Weights of a small transformer language model: width 192, 2 heads of 96.
MLP neurons of a small language model. Each row is named by its layer, matrix (down: output weights) and neuron, and shows model dimensions 32-159. Each number is 200 + 40 x the weight over its row's rms, rounded and kept within 0 to 999.
After each neuron's rows, "fires before" lists the tokens most often just after its 100 highest values on Wikipedia text that the model never trained on.

L2.down313,184,216,144,196,261,194,201,142,127,152,211,185,212,239,170,241,181,182,154,204,240,245,231,279,223,233,225,150,237,182,224,175,216,178,238,237,130,209,154,218,203,142,254,232,211,161,186,211,217,248,200,238,118,166,242,198,239,193,188,175,154,253,236,256,277,204,206,168,186,196,169,199,185,160,149,180,244,205,253,160,279,202,156,230,275,254,181,245,225,232,231,152,176,161,259,259,267,220,162,255,144,181,224,108,289,201,208,211,233,143,241,132,238,202,187,128,240,98,171,229,246,256,188,162,166,205,194,170
fires before: ", ", ". ", "'", "\n"

L4.down38,228,276,141,175,221,220,223,223,275,176,108,218,299,271,171,178,239,192,209,226,265,227,227,199,106,155,194,150,247,188,205,207,213,214,130,197,209,181,214,199,165,253,287,225,229,137,251,191,179,157,150,252,218,165,186,235,158,163,162,196,166,193,184,275,204,196,168,186,231,164,200,187,218,146,199,127,275,210,244,206,163,265,167,196,215,154,177,245,200,260,177,180,214,202,209,198,230,187,220,225,161,183,156,153,193,223,160,221,203,187,198,217,216,169,244,257,123,184,203,268,194,196,186,167,107,185,217,138
fires before: ", ", ". ", "of ", "and ", "War", "'"

L2.down270,195,227,243,173,192,149,230,169,232,188,194,217,157,160,141,207,237,200,217,192,239,189,230,206,182,236,201,189,183,186,188,176,217,212,210,188,265,207,221,187,182,156,139,125,209,198,147,200,220,199,178,218,214,201,139,199,202,178,211,148,214,188,206,236,208,220,206,213,170,134,189,217,202,176,176,209,234,184,114,213,247,227,187,141,203,178,203,179,173,150,206,251,172,241,150,170,0,218,209,91,183,294,242,141,185,247,220,246,226,183,206,193,224,141,126,204,150,140,186,230,239,211,190,121,219,162,226,238
fires before: "\n\n", "on ", "to "

L5.down243,180,246,240,249,223,225,290,130,239,130,271,186,184,223,124,141,173,216,209,144,117,211,179,226,198,218,174,185,131,145,182,204,176,247,252,191,198,215,218,251,172,190,214,281,173,182,304,202,202,221,259,256,252,149,188,203,240,181,225,186,220,208,257,235,164,267,158,203,209,189,196,161,251,208,148,184,140,179,170,250,115,224,204,195,137,202,204,187,196,253,148,205,177,205,252,119,190,226,265,156,106,245,192,155,238,191,240,155,180,179,138,144,257,249,137,213,208,270,231,186,191,224,165,194,249,208,185,163
fires before: "of ", "s", "s ", "==", "was ", "and "

L2.down86,225,180,176,183,222,201,180,178,258,286,269,184,259,191,164,156,251,209,220,148,150,176,142,193,181,232,205,142,179,220,121,235,250,263,196,126,211,203,203,225,210,155,147,146,170,211,120,228,177,140,260,198,170,157,211,210,163,211,265,218,237,201,202,204,227,163,162,218,215,304,243,203,236,150,178,195,163,190,191,147,180,207,211,172,193,263,164,189,148,220,176,178,174,109,214,208,81,229,184,122,212,248,237,158,184,234,172,251,292,168,176,215,179,207,234,253,159,157,205,200,177,153,221,159,223,173,199,221
fires before: "\n", "\n\n"

L2.down227,198,207,205,174,193,145,221,200,267,185,262,222,188,168,184,145,213,182,215,210,216,226,188,226,150,98,178,241,277,243,163,195,231,257,165,194,201,202,205,154,216,100,179,184,161,186,158,143,179,277,163,255,188,182,235,237,253,179,237,174,168,230,175,223,238,206,200,197,212,254,180,213,258,147,267,138,184,199,174,263,227,221,266,200,235,176,177,189,205,251,202,135,215,205,146,207,96,228,215,122,235,137,276,148,108,210,196,171,148,232,248,240,223,170,233,149,194,178,221,206,223,238,170,213,241,171,168,207
fires before: "\n", "\n\n", "=="

L2.down220,200,190,209,172,213,173,145,96,228,259,215,216,234,188,152,185,186,185,236,249,221,192,175,177,180,129,197,153,200,156,223,191,181,246,97,128,215,235,233,249,284,193,176,182,197,219,156,181,233,214,144,237,189,191,221,178,191,216,212,166,147,234,203,181,219,163,294,224,211,260,152,225,222,214,214,205,230,194,185,222,168,242,231,163,262,242,194,204,163,167,159,226,161,174,163,164,5,241,249,184,254,249,250,195,238,200,235,177,173,145,221,211,219,145,141,256,157,171,202,264,216,213,147,222,194,166,200,155
fires before: "\n", "\n\n"

L9.down16,290,260,201,213,158,240,214,160,202,223,224,291,187,212,193,200,194,218,272,104,232,196,186,179,282,253,194,231,199,192,180,190,225,254,170,78,225,203,213,131,175,239,227,193,198,239,176,186,198,228,264,180,175,214,265,191,223,225,209,232,162,190,171,242,180,226,150,210,205,236,187,137,265,157,178,239,187,212,288,184,237,268,215,201,233,237,203,231,186,231,206,215,139,191,212,177,163,194,210,259,179,184,140,131,199,210,191,152,199,163,161,175,186,183,103,244,139,271,254,164,175,117,176,189,217,160,220,193
fires before: "s ", ", ", ". ", ".", "\n"

L9.down255,227,183,244,125,180,128,213,198,209,133,232,253,217,225,158,227,176,222,181,253,166,204,200,228,248,195,214,151,254,122,222,224,234,207,157,262,258,170,166,178,240,158,243,203,216,158,202,218,181,129,265,134,246,234,251,165,197,216,198,167,202,206,169,211,220,185,213,188,219,192,224,203,169,252,287,169,272,246,276,165,171,218,199,118,226,109,224,233,212,228,186,189,213,164,254,221,300,164,278,255,158,122,132,236,144,134,197,180,173,131,241,203,238,142,194,129,186,207,182,193,122,151,159,169,204,270,190,181
fires before: ", ", ".", ". ", "s"

L4.down97,147,308,236,198,244,164,206,258,135,168,194,186,245,227,141,106,231,175,252,203,198,215,186,221,180,148,236,222,188,222,168,203,224,239,186,241,120,257,209,156,98,201,184,227,205,150,237,200,193,206,178,270,154,191,170,230,222,278,198,197,216,241,270,178,221,194,231,140,134,199,147,261,183,183,176,173,208,129,204,223,156,168,162,153,173,169,148,219,203,211,246,235,220,166,168,189,209,270,230,174,191,265,169,243,244,160,275,190,204,236,199,217,201,160,227,196,206,196,269,189,237,242,194,273,131,204,158,171
fires before: "of ", "and ", "in ", "John ", "for ", "from "